From a checkpoint of a small transformer trained on Wikipedia.
Size: 15 layers, width 192, 6 heads of 32, MLP 384 GeGLU, 5.93M parameters.
Training: a variant of Adam for these matrices, 100M tokens, 12208 steps.
MLP neurons of a small language model. Each row is named by its layer, matrix (gate and up: input weights) and neuron, and shows model dimensions 0-191. Each number is 500 + 50 x the weight over its row's rms, rounded and kept within 0 to 999. Numbers have three digits each. A neuron's up and down rows have the sign that makes its largest values positive.
Before each neuron's rows, "fires after" lists the tokens most often just before its 100 highest values on Wikipedia text that the model never trained on. A number after a token or word is its count.

fires after: " fa" 29, " la" 26, "un" 23
L4.gate269:551508507443439517447575523509501469510474433499443572550555468484577423442510450471413573575472551498480507514589449506509422487577537474552395576525542483544554429502467529467511460538459463487420419512555445565502409559477475494542469590511520460544475498488426576491529485429469453575570478502468491371543487385438476533544532490563541457449586529561534545413533572480572488430457472580450530533510465602578472484509521515499488470656498421586561567475452546537473427514506484458486536524432511603534495505440466451506585495501445477484498475546498543395418522481491459520
L4.up269:446473551509446531546485457570529522471560585472531533531526496531466393533520532504512603656512572534415485508561450415534491440456473460528595451539543568530517501544516413457506602507610528502506506454494508521397480515464541479447518402487503555431517478496475515495571560440583455455458445500511443504601516434557392440551567482402495492506428603518454602519451498464505468476477559418504588437469571507501556453532519471492427512476444572607461560576467491455448476524481535555492427439459458447582581545441583445535480493523543468449519494481542482459487501486464500479

fires after: " W" 18, "M" 14, "H" 11, "-" 11
L4.gate337:495512557490593480378402471539505442491424497512400484472379489547597449495465558528466510497428527519497515464440531468465494400487516515507508525508389559519533495492462476539553499570497561546576423584411522551577408538547618479559481545537532536554546457483512455521492472542462418539422460525479501511489532492540517473418475510615449399481464488442485536499495517448539555461556474532565539478522430520475451465470394454433505514520484492578415514477506512489450539532392392462556532579569432505597491449493585474481511438521562505595414521464491520406547498485432502477
L4.up337:495517524561491562436467502563489459418551466463428437533503502539565441546463598653458472487429497531510495497491545529567508527513599396528567409541449515419513568383521465593570506557516526488495382485441621447521537471505566531534448457462468495566506536566503529557497469527524464503514412524525516537483419462554461481531508487503464487584407471498545563481459539487466458484514452522613588452582497518460580573423501498407583521563548445490494456436510372465465451555440447520567543451477502496479468538514587461453556469494487537554484528521506502463524541553512397469

fires after: " P" 37, "re" 14, "c" 8, " Pe" 5, "ra" 5
L5.gate351:476523414524517493587444419378509515467454411478435509568594534520503488527475511546484524507487438486476547581556519502496453460611495569549509553392519499526498471516595565489490521471451499516569450572485434441620492424508438605499420389535594456471593381468487551428452487552544538410499509499492448512528507485383448454535482547492465384433607490488513455524502517461465509538582517500505458563558554521548452490494443449541448470481489419533503470483472531520513549526464442529509570479468543526455420537485499454520518548461551562392519512495582534531516557512610518442
L5.up351:537471455582518502490471508502477544475435542527484505558413515583529400601507536512526459512470488520457457495498605478507551473631488455573504487434500481427503570385438488502476428519433476482484509480464551515372436494384498504483534472653544529549516505490442495531470540541481494537526528534477535510646512460420446601557507544533459438479558542570495518486465455451421484558490515481568507477496415532468565539543564452545582515551489502508549581509487442571582434583449461538446569455515433473523486572545445489349512530466437512474561479563481490492417520512432466491

fires after: " Al" 22, " I" 15, "es" 8, "A" 7, "al" 7, "I" 6
L3.gate286:450422603553483538500454475545476544404517567495482566515574408599483385523497449493468564490457505495494414519461471421508509520516457533584438434474590522556440586468507473435587432558511548493492455500509499485536527560536509433564464501451525568568514422541491479515552538539599558477574527547465465533557561415478522484407458575459463502415460509583553568513430628471508568505520471507457437501484515479487512450458461491373470527481571496542457498378483511457464431516432447417556490502496489581532517517487487420475603504626508474449526548596506517543508477485490490471
L3.up286:501680495521478443594504460496501465478473366478511486431432612497532561499519434441510491469620551476568510534500470492500508456452476531554519545516470460456462442427441589515508544431419494458478524420506447464541500408503515449506559559470544474508410494427503549459467450496522484462551505486462489479544545515467531482554528384470464499489512510447483397499523401456512525512507521436453573466423454502532562505511557494619474499521597481443460484512535555428645567414542556416486513555565543501472469466550400577535506579548436494478480463490559530559474495431416496508

fires after: " Ba" 15, " Bra" 14, "ba" 12, " Ca" 11, " Bo" 7, "hi" 6
L4.gate49:457571572471498419456480426497502571463497429472548519569584497576475468529447471481526440486359513502436459495542403520479471535444541503573499500532556508550472537487520460534559415518506471551591432501507504580541516521498525520494553460493440473458494394532441540520519427549476600507465504534448509520500544445548531504497492528514586447439465486542452403539488581530554602585537535521509533524428567511629431429403448513406450480479521548561523591494471513504460563498527512507566563533480624458464586523529508426499530491542577529465453524620594543579452425493571502495
L4.up49:428555533446511517579521575510566478448480478511552478549577499491518525465444561429438477450462548526512530535483459437526468509523493605488440450560529520525458548476475488540469510498467481430496539479497434496491547536546490546434548525553456532504461519518467450591531484525534448414491523598475466325483543538591404454496567465485474466492457420385505445508484509513531534542463552420397460478521408423530484387515471530476585453418605541594514533498519383546419452570494525470529452523619504516511542501498488502441597517516461480434463481507419559523492508462555387397

fires after: "en" 19, "ber" 14, "st" 13, "n" 11, "ver" 7, "er" 7
L5.gate70:387501520568579520513465396429559502473439454486484550544441492479511612505538457495579507418558520509475545538552422490432423459556559538478439575527493468502491512454505473518470550413477463461494417552426478481469451517473559572513567547509534535430573483396439481396549491551511593578527558502496489506448549466402492472514594570571430512434610438496498488547467549473491545587543584490457479582527479433495445549471490511532584514503502524458562429573435552502551478467443530480427596525472420486549519472568545493488545504577585509526442472529483484560543599487502443560
L5.up70:668488486517541521438455499531496485475512532567488530573477430473415540500508470519499474440558473452401527545500499500450479532623518536530401563521512479441569426509495503472530460505435510531485513545581576460493564414464449457497549609521546523518430412473466532546412471551571475453493456522458415500437508483527484525528446533487485516480453449632582474480546438513425521419594510607522557474525463384488522420457541479583552503503518480449590507417483510499460406465462512402468483498563486519486436556473520432476513448493421419525454482476455457453462501422383545485

fires after: " " 33, " de" 18, "-" 5, "o" 4, " un" 4, " g" 4
L11.gate294:458445495516504583454428534593449478515543491516542563449511510530513532598481453467494527417508562605506455437505602467397468531577444514450438447649507432462564549497534511507423444564540441489490501570481462394448540524393553455488565443512525512512589547455569429560564531487461456418506517462458459521546477467521478449423526543495515620419557529503513556433577469432523411439548487462456487474470505602460454558475494429389516505461521534440501511532545520548502589609417585484516542535529588511530482427485519468525531479481516502495551517498503524557545567514482464537
L11.up294:527510529533521504594527467581434587516497581495518465458502474456508429512536513436490503507427548541505517440549569481501453409525551506485515506567519547478562576526590491493487526420513414499474423493534411462517525438544472392492579329446450483450481510549553557431487513460557478425547516491435473495469513509574496408504501523441512597544439489461436581515424510528549504445525423531526563510514553522517644469483528560399554624503463526500445490509480483459437525503431513576448450543510468567505498493442472531460497456549599479501649547445445493472533454467391462517

fires after: " Ar" 27, " M" 18, " E" 17, " " 15, "t" 4, " T" 4
L3.gate76:394524589508503517478395496485493402579494426566503493555437422508416504502469517410438637424400477536466465603434427505443411479522537502498465473551598516443471413463471522528530513472440527515514430569347512536503488501446508513449538470448541497519520414429580525508499527447561444481549489546467541493478459512469499539485492569443553481466529513506534524449495515480495410499522476507587482587490466493513427549443533468454470408599542501544501524412498515521519553456523488612450581492395415441533526556552476452581522503505551561500476550473537483518559507381493526506
L3.up76:461504524549534469480556584481430451453520480569448516520536464559479550558545429480472516470449490504653457536433589489460456479591576444390467485481571559461524496434500495464580470448504580511444403555490569480408512530455543455516484393544483517497465471521472509594552501502481536554552490537507573555500464553470608478470473598419513485580500491542500486491475513389480505467552465503556515500547415437531460536520474528573539409458498574470420517388509513565492564486577470594469541501469445434432496497686435530458486523434463530503506525506492549528520440466451454484

fires after: "." 63, " with" 11, " ex" 8, "s" 6, " through" 5
L3.gate145:447432526505493539524444487414478568579548598470542495481509617527390530517568481521545497581496577525488606468438449573517385460531423527516520508587513469502569395449494541478575543561517547521537477555502524589551510483417477494569452631465469541506487458519422513408508520578522555494537570443479526464478569508481521434452484507494496481521548551489493453449473481578608483549517580529488618530460553548500439559439564496609487510448440406488498527558544484573442471488462482525449418433528476523511469546447549383497550507504501582510467522489539465423552544535493443487
L3.up145:447541554543523575565478555512481478465458550489438540409612520533487500471517619538435502526454551478530383382550544441473508432521548477433479450461518481461439526564514475480405544574472505537475511543445436380485491550500471461531549524481500525511497436508455435558496392409480491509603432480450463472509440537588451437547569501520546529583600555506560469506403597471516403471476522547544443453467536612554547444492560459473435411550491432527501582545492536503527511495417469502415520453458587501446551468409524457508491528477524491465479514485571466477548453481464460439

fires after: "li" 26, "a" 10, "i" 8, " so" 7
L3.gate307:507487410496528463539504460543529571439490429484484523470560488604528462496449539513490456507543558536416457485477467618532487461547419477569596508514453480523495536486532518534464476509449463517530546539462451480482405458380498559507571571526497544459559526398473544469449435415550536466317467510517444458552586367461459488524510573494496504464539441505526396555496477544443464490463557529522495513622546430469430425453585465440502443511517527521523566559513507499459558528349451583525504533518500467546501495628486437458492534553538502511477538544501467574549469453453491453
L3.up307:529498488512484482519518523474469436500540575516500504518507538444484514485605509387580527459617467463419408495490437473505472475577500434465478458424560496510528463504487439539570469465539531514478499519453571589510503503541429414497492547546480540516557410476501379523461478469471448550464479425464419644463508499545533561591529483548519439544550554512526533528480599415500464525615564529407567530565487535524483463498513498493608558511442503531538493569470418527585443510409484434446467479514498514592474468539528605548515437556542456616493479390501412536531517571446534488

fires after: " " 41, " a" 9, "-" 5, " an" 4
L11.gate101:439417458463552536397491574559564469475581497516572527412462490476574496535503471461525498570558544520472592520398483487530512492600464489462406499504524537532488525539563496575428444394518496476566474500653626583486531562432548462520414484443571535444509519414536513440474497508491495554484487554602536588529487467479569487468503442489544553606457507543426559444555607422587462449556570508521551440423427472517572505459509515505541553530531567519543433562528496468461521520521512506562496536516444494559538553485525567568529509446467412582467490462522531502479457521488502464
L11.up101:435595569531476597456490505524457509419522477507465444445432387440469423537536517428556436388550529592551477507453536532433540500478447530592502614554552480515395471522425465492422571552580444502498410534534449591493555556535507519437569420407469555459475468502520393486436504496531489469500588501465538520501393462501540470482517451510463558476452545530467477473426461545504514482485499458604483445459591457513576464471508539410617403558497521528517475524468543455477511465476491499473582491568496419561532522492510514495472465510529605512483618516530486544510428508499538507

fires after: "s" 29, "S" 8, "ci" 6, "im" 6, ")" 6
L5.gate154:465496515537556560514460484472441519502478481435482401474507571510485466487555457501486526474458457543467581463538432445536450488559456582476601551422565430450415438539564558482542504518514488444451491610522498551521569453557506460462532563494494492530425420442487526556501451422414551415420534513483525480575487553511459469479590470535493453532512527452514564590545508440504515491508435486617470529497545562569570518440494385516565481498554377457527546539501525512556430485482512454608573602462485427429521461577557427406475471469488501513519587551539574450473498510506368509
L5.up154:535479480567506399548452562463462510479489619450550509456524458486519506551608455558467473581516403505490554559507522512551518516583455475538518562477497437492506436469488459457572516423421507506419512541442442635518604505369526536389490469482423516505507511495466569510503418609508468513490488615560478466467512484418474484448499481429560537481477516564532539528543485458462520414571558532564526382583484455567485430490555490560485454528491465540496507537445443515491467493502567479549583552469504474421500490619595500525445586472553574597549467507470565527488477545545500513

fires after: " S" 32, " U" 18, "s" 10, " O" 8, "S" 6
L3.gate202:401497560580508430500495406498425533542393566455505467639467511487539391511529530551494493521538478536374494495567424557467504507524497497538499487605569506498544504484483491513497556478553466472538468560490521470571567458429478584479490565457575531511534470458537520460515480519594576475406581602465496488524585514453514523450511529502499475423584456461442562526495478594528472395528583442540486549512479462444485548458512507517497474514511429523459507522521582473516522495524438504513500556490529505345608484521538387507515601613484563456501567575506468494390502530492444460
L3.up202:458465528453497422401528495479535575532448484434414476537483543517476502485490525478502595604533475569504415436476459447590497458506476461355485478508481467530397552449475528509490451528546501494547512499447478616566556498465467571474570405496474462522578490492542581515523466448551478481465499448458525467522520485324567456511499511529502497520490475511586499561437430503446458395500523475525419511449456529535447429502561519499440532507484526526557440541516492425433530560438561515520528519440461512529524422558446495541428485539481647594491576545503488542504421629440418477

fires after: "'" 81, " I" 7
L5.gate231:475524542537503510500402478492537555595496543497443583498562512519489490534445425447534532432584511549448465591461392508448466487550489518544517456488454440589493508471533511487430545444478499519529463515439582555506395499479489461515559634427472518485482439539506515410572499495494497449488563452552532515544539503485411467475473491497571520394576455534488517603466559513526476574594593472472487511504467518626482587483578493564460435496608550497417416508460558475574465507472485546531629533471587603556487446591475551478481565474538521538515511569498530553436524417538514494
L5.up231:460558488480500470486405485480473512525489482515529515496476517504461497521465474516489435462526491460530515553467393547520540439504494522437506480453477492447472518538498478472554591419548570504515491413570485551528471495532520494551576529507588437584536541562546596542508484527471522437522484469481475605499445579505478454488487452473414500451504433381523540406429511385561527458547498509456455435440560471579445499505488515488485625557604461575474420382521502464618576504565607446522593513472545509478456533551589433516507571605434507495432414565576444518539484510582468564

fires after: "\n" 21, "." 18, ":" 10, "|" 8
L12.gate51:446542454431567424493388553483544490489512484516505396506442506502549564458497553566497523582482518540560473442377413565523539506568408543511460531573531476440607466596506494528423508426490540485559474467462480480568440498434475574491543534570526419433583473519460532479491521499545541543543470428524524488489498463489522578505504581476437409598443440535491561490587520453470433474512557439505495486483454500578489430463474379488540453490492491595411490545536439495606503533556494541452468546467477563558474475572438476440370493469573534492518423475598450517539458513514473461
L12.up51:543513449525465520522542493486626533522527541532578416607509479454553597499547482427519474496515460535452431495507468481538488497448499495497381581482434549618582482428521561473468535661443527483497556559384506473550492482522591519515486527504406577523464505523485473476449518531472533489446458426544454398531477421563475555566538486523513446465587486592484547623497441490550528514475487486440555519509564518529475511547512506564534533534486493426447554560448546573449475486493504584447456495449626512572508493528481473488402462500489443540510438473531439369472484433440536473

fires after: "hi" 41, "ha" 8, "ho" 8, "-" 7, "ul" 6, "o" 5
L4.gate355:432450492457514446493455462487556567481515529481478570452554501513484499516467500505470445569497608564496505453525586502498456452430505506615514462576442491634418495529489506525507473464448487410515462526514555592484390562447455475546521568423537506511641461512584578407485544555507529504530560429498427465571485423478519492550456474476471530511571504526548514587462465539580524516565543547484571523464540540449502523472517546464416501454561549552508440548563491551527479469412527463346539584555527608463437521522396502447507467537569521493529557531509436582540495427435520508
L4.up355:578564514570487404547396542497473561460569524488451508627520504541507496456438585494439584495508542526435440466516578496422524450500465494534475497559446513438486523494516502538484503474424489421527454542519499459442438463431501431525496485468475551510448536468619492506444426508599591454499478513451419520545517564445447474446406517491523528476535511376485529518478545512477482487496435518441389448489546543597437479473513578468424468422610528593481530493546601528469555453553470550551516561544513494581523532535525488453478418483434545555454482507500420541410394570542485573

fires after: " " 48, " an" 6, " a" 4, " or" 4
L12.gate362:486509425470588541565532431565499465514481471584452505398439550492516493510480519472606523519597534551407500442466503529557525462564488572445525612487391510508527452502508512412402511481499484433463480555504452637505543599558466563444531516460494485515570531481481498503409559483537455478496531475524518464506518506436562464424475555573458595511438574511480553524463501487532439444456472537447602489496554485478528465595504484530542570459374468526510454643495426480474527461357424530472459442575469527503610501515503536501492508515543458528489556442482574529562512544447460526
L12.up362:485488479500482545499491496609411527586554498481501497482383384461537447549509543444460403488529582570401510442495570565471464423507595461524522554497439533545537479407486567557441490402589473567467456568512473517500528542507508573510522562434484524398443573575500518561490526426561550425491529516496577489589563448439542516494573430474520516518607496527512541592562540542527516462462504465516510487559429546518549512499494486571522571580455481527502529549530551464487628546505530517426449536562476506533493498474425571551458458558542522494512416430462447596523492484435425483

fires after: " St" 15, " C" 15, "re" 9, " c" 9, "c" 8, "s" 6
L3.gate274:477424457513437401455498469503528463568509520445549480508519422557455484526543469538476457468397490494425523484478476500489459525553466513504569517451454506444525524596585536473543513472489437459496484473504412449541563516547549499574451567498478508435487452475598524478507388603603556484452606378475528600466515536541564501529491619510460492478607459540552626552495619440476544509503511481495478587442467508493511500462463508434504451482577429568483504453436488530483510586532602367527577506436599534429486473538538507508511489507527536445474534519536537552465453541594538501
L3.up274:453467584563514520519392453504501444499500505550519518560470468511524533514545502561534519410420463469474500431418516496529519520587528546556447491492422488469587495544540519549458509492507550445543515531485601485445534510505528625513474523552519571513521449388603513491513457525634537536604557433472518600522437436556560522556497553580506453563492560503568506505456393504488514481466440529469554454451513458440572495511497498502604491507529461455524525439415516546448468539520502576417551448477448609484400473463419422459605452508519481426442552540483509521544474576523454619

fires after: " " 27, " c" 18, " C" 16, " P" 12, " T" 8, " p" 5
L11.gate17:454467469518526416504477439523512485613415479498497462513448477501551471467537423520535563496528448544485507504484529639473536540623414540483481523519625494474448558514497431490473529474469564455477471546479514510546559459451538527513472468456519519519538598536486585539579496507504450535580541482490528531474600482447532516426493511541597497473485457496567533601571505493459506492506477566717533566526454559467452394491488448363530527534495384508564423529554516468471507529483552531404528488552550576484531423537473459549580519460595576457533451473459522486508532488530456492
L11.up17:510549523556494431460424519482422503522441534451471407487546369513522497547528503548506521425460518479452567485462457499499357492516493446529538539493509426391522474544587534443492540522530598556493422474479494482397571432499553538447415504567595526457433495513498543613616465485441480504465611548542480495473514438497490436552492580476427502525545528578595481569545455567429447482581596465484516480518448502565549595521498479442525486469596554493478540541485463489499529525494519495497490449511529469509435472609523471577502506481459478417594528490458480512374471457549433469

fires after: "a" 14, "o" 12, " po" 12, "ho" 11, " vi" 8, "op" 8
L3.gate299:433477499447497457570441566500575539529488432476463452493593427599510492430486446554483563471503536544414431474561562499547498461523449578559491483559526510554533535513580539511466456484519403571553444492454435392494450528570433459526481449527509615556551449506513505583421464517576547379487562540519468502618476469464433414447449452495584527421514499473492471562557528544414549477451519510424647492471518527472446478443489539496545533539526497408423432522494514544502457503376535452507412536495529532551462537499436465439468492464511523494567521509492458472603513493442442500
L3.up299:426519426577488468583456577443539465465596446439496487530551430524519478522456574509459487555538462485471483464571624487504526381473517527521388437593456543549491459465509512466515485465537498484474447519424443424500498456507501512491448479436532516529536465489552518443432452492484498471438465520543474424591537494449303411434460600512517513542392465488404425514431417517500480570501464489479595510561480531489537543477498499540461565551552514386391458576592509446473458511460498521441467438537510544491499475532412522489390475500485506415558517484543459530557503481496501499

fires after: "s" 36, " in" 16, " ex" 13, "d" 13, " di" 4
L5.gate272:492518567489396507567475508496569457534543555570596448541569539478473568609523514521541510587557481568421531410504478519501459513522439578594410590584498463524424452530512509523458448459530483557443497510441512529568469480432494527474415488459515454533515497452538491437536571562529460407388574527495602561477474473401493506407508492548504485562506560444609456460500603492496519432503575508668532518476394477420526579453486482513457447474476512517501506467492501502557440540540465518489421450497484495493432474499585504514502430421548497456602474473536498530522458460495438534
L5.up272:577435548572505525523503547489490438512573519498556530486448584456491534514553561474505514416573542448637413446484573409506598454523456492496537474455504451516585474573433437449490475442486557423502494466461497592500548470423468419493483611574508567524530460505390466525553505572506576518581394454554495531533560546569413513458583554522531424465431514542448549542447489496528448482509480494443560548504555492493482499568515471515504534542470490450489546453466454516475555370444420524487506465477496511480488436490469470433498593506593404569520509540497418440535511425480492390

fires after: " Col" 16, " T" 8, "t" 8, " C" 6, "ur" 6, "g" 6
L9.gate110:526546602513475482403517497477563336552468525538521449400539496489473514447556477465457538375497510543489473444446524541547464520487475492477514494545557466474494552502603576539509441488533573594485452570473520522428536482480520446458464502553575605559457431588480522569409601559538541551568524538547509528483504544498531412518530537548526479462533542468605500545526487630530453527481556430578526563484482410500567519530448460530497408576457542498587430422521455550401512547500531478435468545426528454531594478504469445482500565479537416563424533456499506488485469476473515507
L9.up110:504536508582570454481467459447520488533447567538496427548437502493490604520544513542483504527396447522454515562478492483464531520523461444535492577509533445487550541520529441469434546509498547549535527507390579488564566455622513507463473417546522515494452461483452533452404457490425441604410544458607493482479531519372491480544419525421475591559486449580479532511482506535436553472532415440484460487451457477528450494504541513549479432497465381438547559531471454460508440486372526480485440373473497404506529525558496496539525561475561601512473533519508609483467405452535491560

fires after: " " 78, "-" 6
L11.gate74:467457470433509446424551535516442560463506483629507486491532535478505495468473477483458491443435475540494509488478545447424505552396462419464582490497466473584542540432486438512574464441519561455502482553498539487527448471434442511522444486517482534471556496450361554486450584480462558459586477495499446514544557474540577560507559489533557523452468532535447619466596564531570490465532617496544531575455503530455438535450440507491432407514489611507493438499588372546458534444486548453518518440415486501556574553471520604496439494455535497512367513444506486521417570447450528457
L11.up74:409590570414517521513367480527415557484521405464458542454512482527531445463462544381557530600516540476529488483563504461539383427445485453468543468610432438518488401551514490502518449432621529526488461507578535507461536476470485510582476525550433546507419517493543540488562555542478586421468543458534511527559403541560426482545531476606412517531460510537494492490441430589493483467541426542513512432513480495509423527544480525529468524535461501538513439454463496505557511473461485532582466563559509536531521499469566545531478403515512590645536433534535517559420504480497495463

fires after: " la" 26, "bu" 8, "lo" 8, "g" 8, "vo" 7, "ho" 6
L4.gate224:477522444529519429476557445486611421507547409391467440470444458542449502578449523590428488604446604595404517553499429428455476410385518465491569487500503485550441487444502485487452479369580445555533513534555472540499496526425442526497477502494521507520533480506508457479505454548584408433506543587401472452552401447450471536482507488586404473514472556513487422474495441456434453492492506517376421545524535495544509521479489469451472561516471522553501531462486514445508448488538468545588436460476473518566448479472457445403505554453513415504470577506487508511514491414508518437
L4.up224:497517533528474605465544566601518414542499434473573559497420495475537520507492520409488536524499555543497453449530501451479497426428551371561499407504547544434554577484481462425488540497603522476483507436485552420478447465491477509535531498575557479564518506548460486494514440380492460483505481500494577497496505453561446576470361543523531522551409442593467489499442510487541479498455481516448442517462577431534417440527453462529512501532499603529509562598497489461579499449438506501490477518455507509569517557483617533480486422477497548578548477416533436366499384513506518399

fires after: "a" 14, "-" 12, "ho" 12, " La" 11, " co" 7
L5.gate105:442530496541463531498418576459442530473504410536425422462516393549496530497546441500467508439500510586452492416441511479483495481476395532537536485517520390426514490522462491474490504466449486491445456461483545499464509481580477470524540573464558499449503418470514564437507398502541511411609492481533421416653477537547462491527463491514465486546492549552481517574536487577522524441475500422485494502460437558351478513458505522496517525478658512435532428518560425550538503538451449444478467417468405578444493554492435412445526502430549459441548519462524404458530495427436469531
L5.up105:463526494554420498468520539558535539515632438492499486568467490430521533414438469477478556419450464488491522464492545518364533445508403477511564447463450565538445539550419463523455549437475470434554563415464384510491471444503551426480650504523419538546472503452564478451561489469501396465438479454523475438564466551484451443490461439572467508548513471498487512476465528460567464531449519474562468498478469582464523499476526482530483515571560560552502577459528544510547538486566443544412398580490605538570497543411483476473443506507491474570519451447458513384503535451405575528

fires after: " " 94, "s" 4
L11.gate119:511447502414537519388484467521415506550446472556522435527473551452554433474518500525474513416497500557484472433544562541459604590475527489452431537478507576504520534565487495571393436490464502494479462562393484494554522447447516561498495425521439532585513512512515517455589549460468500543538470531559462534530480521448515521460467490577591539567385482551463485465533565453569439534537500527514507445485465493408417441419471482400530422652413555535510530466466537520387522473487469563506519421559524525443546432432449564449503439470567553556455468484565412542421503507494455449
L11.up119:502534575495493608499455450569467514426469484535509543546559560499513542514494448476462497495497472475446453500603502551489401445429617359499477477523450454504469381457444565613517452464496523481431578472392476579532553390467461503491425503435398502593421508431451436567465488504483500487523471469457477481481429546493486587524494528509499460454490532624516493541462505539504503472464462402442593468452569496496479535530617505462557488483546531503542537451551455506497518467578454508480505515562552508469567473542557447518557435477514607545464394530541458411421540534532476488

fires after: "s" 21, "-" 15, " S" 14, " " 14, " E" 4
L5.gate167:372442543506461581552427501451461384591517494461481544448518484572547404498499500586482484481401389536486604573462519506520494542507435596507514503452464458436500532408458551533460522468418482463482508549576442451570441566498508623467464431479450494448485542418499597426486519425474543499563551545467528494464487499442443513446583406571532421455532523530567588490490538506539509518583529543534486507540551502430539546475504606489500498468477507465563552441520515562475551496558481512420482506471455601537492556499542424522570505424518487552583443585511475482569520540477508523
L5.up167:487495581517571443463449563511484502523514616618513570519523481486557483464464542417545510529509504484483495439506465549480543442524548549466504580447394482537547515547430523555518646471461427461478455501463573504491516539404508559492470510513483536531470494487553479474492542467606490438554597562493507648492469532516454558436455494557497538516457559467477510488463528548612384387417432557569443490607472464499536525500570492488510405560571452456502541428451488488470446528554479515485475490477462441472514544481394584522445462470450459534430492529505495536545574581588464585

fires after: " " 29, "-" 12, " F" 6, " \"" 5, " (" 5, "M" 5
L3.gate295:525408472470458533408477432643521392497496469464467493502527426599595497509537476559412548486446442582529577586396525472444488524453503495570552473486506456465565529542476444502530557495462492412479461478522524479529508544400557493517538493453501426512496463455507472460529450599466414442502377485520571491501491493488515570488476490568488435466583541463499548451541526460563478423458536522516529491448579520476555449470428426514482507548560473475499455513486428535467540572480376480482486529453558548434496461345469515419519512441615463573464474494551523463533542398466444531
L3.up295:579507485469560493448412500556606493457448499553383570479513448449454557468483495472475568541501528496531506546432509600552565477436529563520459556448513572472471535439620518600514547476549576454491481500557408481572567478524606532546454466534498546511451485515550526471430515518407560533513494568578588571482528592447544379524548485489507485488490481496479569365370528500509498482540440521517504569526448427468507497462485398489514524435516489528436533523558505505603588532521514481471490617549535449540552442402487493463545450510510510559553471540515510421493521489475418470

fires after: "al" 16, "ar" 13, " de" 9, " dis" 7, " " 6, " st" 5
L5.gate77:499496614554535503579464441567430480503531523530424490452493446522470564534509428371481533486545475506508635506485526474434460451454526522547534517516555446456542491489507477545488487548485540524501444587489563409608569485519473427531635503607589454508444369489407528452473495404461448559570482486442562598530479517531524545512525451549569509503504595482541615429499512466494469490435467516442567498507541469459467554445505407500596545571558519488536546475450517501571546458494532415434485548471519569537445491456582453468558540464499567459490504534476487490590464518448448494
L5.up77:512471521475478556458499568504515613529549533522432512362454585546489438488580448448634555569443511470426526537488499498467528457428418484512631538542548452560563495546526556474459514498519484561557511466473477483600452505520471568505499464487437503560558530569561554462479522519478433490469600505523557592461418447494509458440493416502539590628452498505494481553463550569477503471430581423432655536502489544482453579521509516460535396507473584569556472441435485482513537467417568545418475444522540511507544530516533545504480524557487483544547517453540499425484471451482501518

fires after: " due" 12, "ver" 11, " addition" 11, " number" 8, "er" 7, "e" 7
L5.gate65:454493498535457455536465429552511498570511427485505490477587443456373542572487514509514433440481514516530528532475486529506534499395477431472452532505492480458553512488501471551488448426516443522516537485335501521494483573539399509422448565479520516442486434403497499361491432450465480493491443435513462499483517398496442520549527449551505527487575464490610525544485418466490590495436551471440592536481518544486409513433593572461550394476418475535481444465527516542580471545480401484486595482531463521460505481513493598428542574516389532533465504585564481553573521536460502561
L5.up65:510502506644532455410482535518565469486368488439472496435518467496443480668557471587512471540507419499586476497480397553438508548561530436537514569466511413375595426497559381547422405512468549533453498574558514446512562489502471506471443489531506487437440546565498497432450474510530518432487420445497519510427529442532521572518505526533537444523556468518541543519424533436493505490414391581511421473526422459507521515449498548525493486483541484476570515429452462439493441379488424472462549472574466580534473516505467557517532505518451526512500464529487441512538468527461477491

fires after: " as" 23, " re" 18, " in" 15, "s" 7, " In" 6, " \"" 5
L11.gate233:486471547480560484503483486509479583535545554481574480510436438443570466459578515629448496507492428656484524357514508615537540592492467557522361507462517537489511409452464541500564563506541480511478505490571444549542551559520533460546474425394500549460496504473540466539529537498534543509501476438453595496481437470543473537557598570551499552487559525509537458491486572451502493562608414532538475535506413630459482449497473529567438464518572499405482455538503507482471569472467432564436572502450498476499494469512512470479482532410456489423495435520492428444537563521551440476
L11.up233:542506531527424545681442531441429444472524484555555529493579466392532500499496506479524494534494526450416474511462437525445503433434548425485544498517538452507503373497610466533575437525513460516415588518499426539521477507468404538530495469413441544535380449478535482508599486437429483537522488478569519529508539551473421454536555450558471484449506499506601471456458576507511563487534439466458492520504486477576503559566621508471485496462535441484515529589461459485533450495555446406474547529505460450515406461500600457552578486482473530485551418447543475555496446429412446478

fires after: " " 44, "s" 6, " A" 5, "U" 4, "e" 4
L11.gate224:523522538393560542462440442475442527553431476515534502433396484509497522526509580512504477549442456575520481469482588502526451532521521569496500517440553407471442514466368468493499451476529403540456585486458440528513458529539539534500517498418440479436535451545508567500537482589496432458519571541493583456455509492604510525584440558545479508581534462493506611618515531522517454445470471451484440464580464489470405504440428472531549412534478547544599601564470435527540557566576499491441435518534468503468460467525601584491494538488521464524444561514480529447557542520550455363
L11.up224:529524526461511464381519474472448627475537527551469565407459466454538428561513545578472529462490505566554480520473462520550425466572479514429500575612510532438548465544416474484527441490513458537497509541525528528461424569382551476482609482519477537624511481549641519453507555469449522498525618480515505533495434468527494492471438548579454511538505518508572483474534463561557493457452448508516483477447438522441528410474579445517499423505566503502457479381517416528465474534425602545445539429452476457564520518495500473437490511528555514546447497563449389480561565437514528408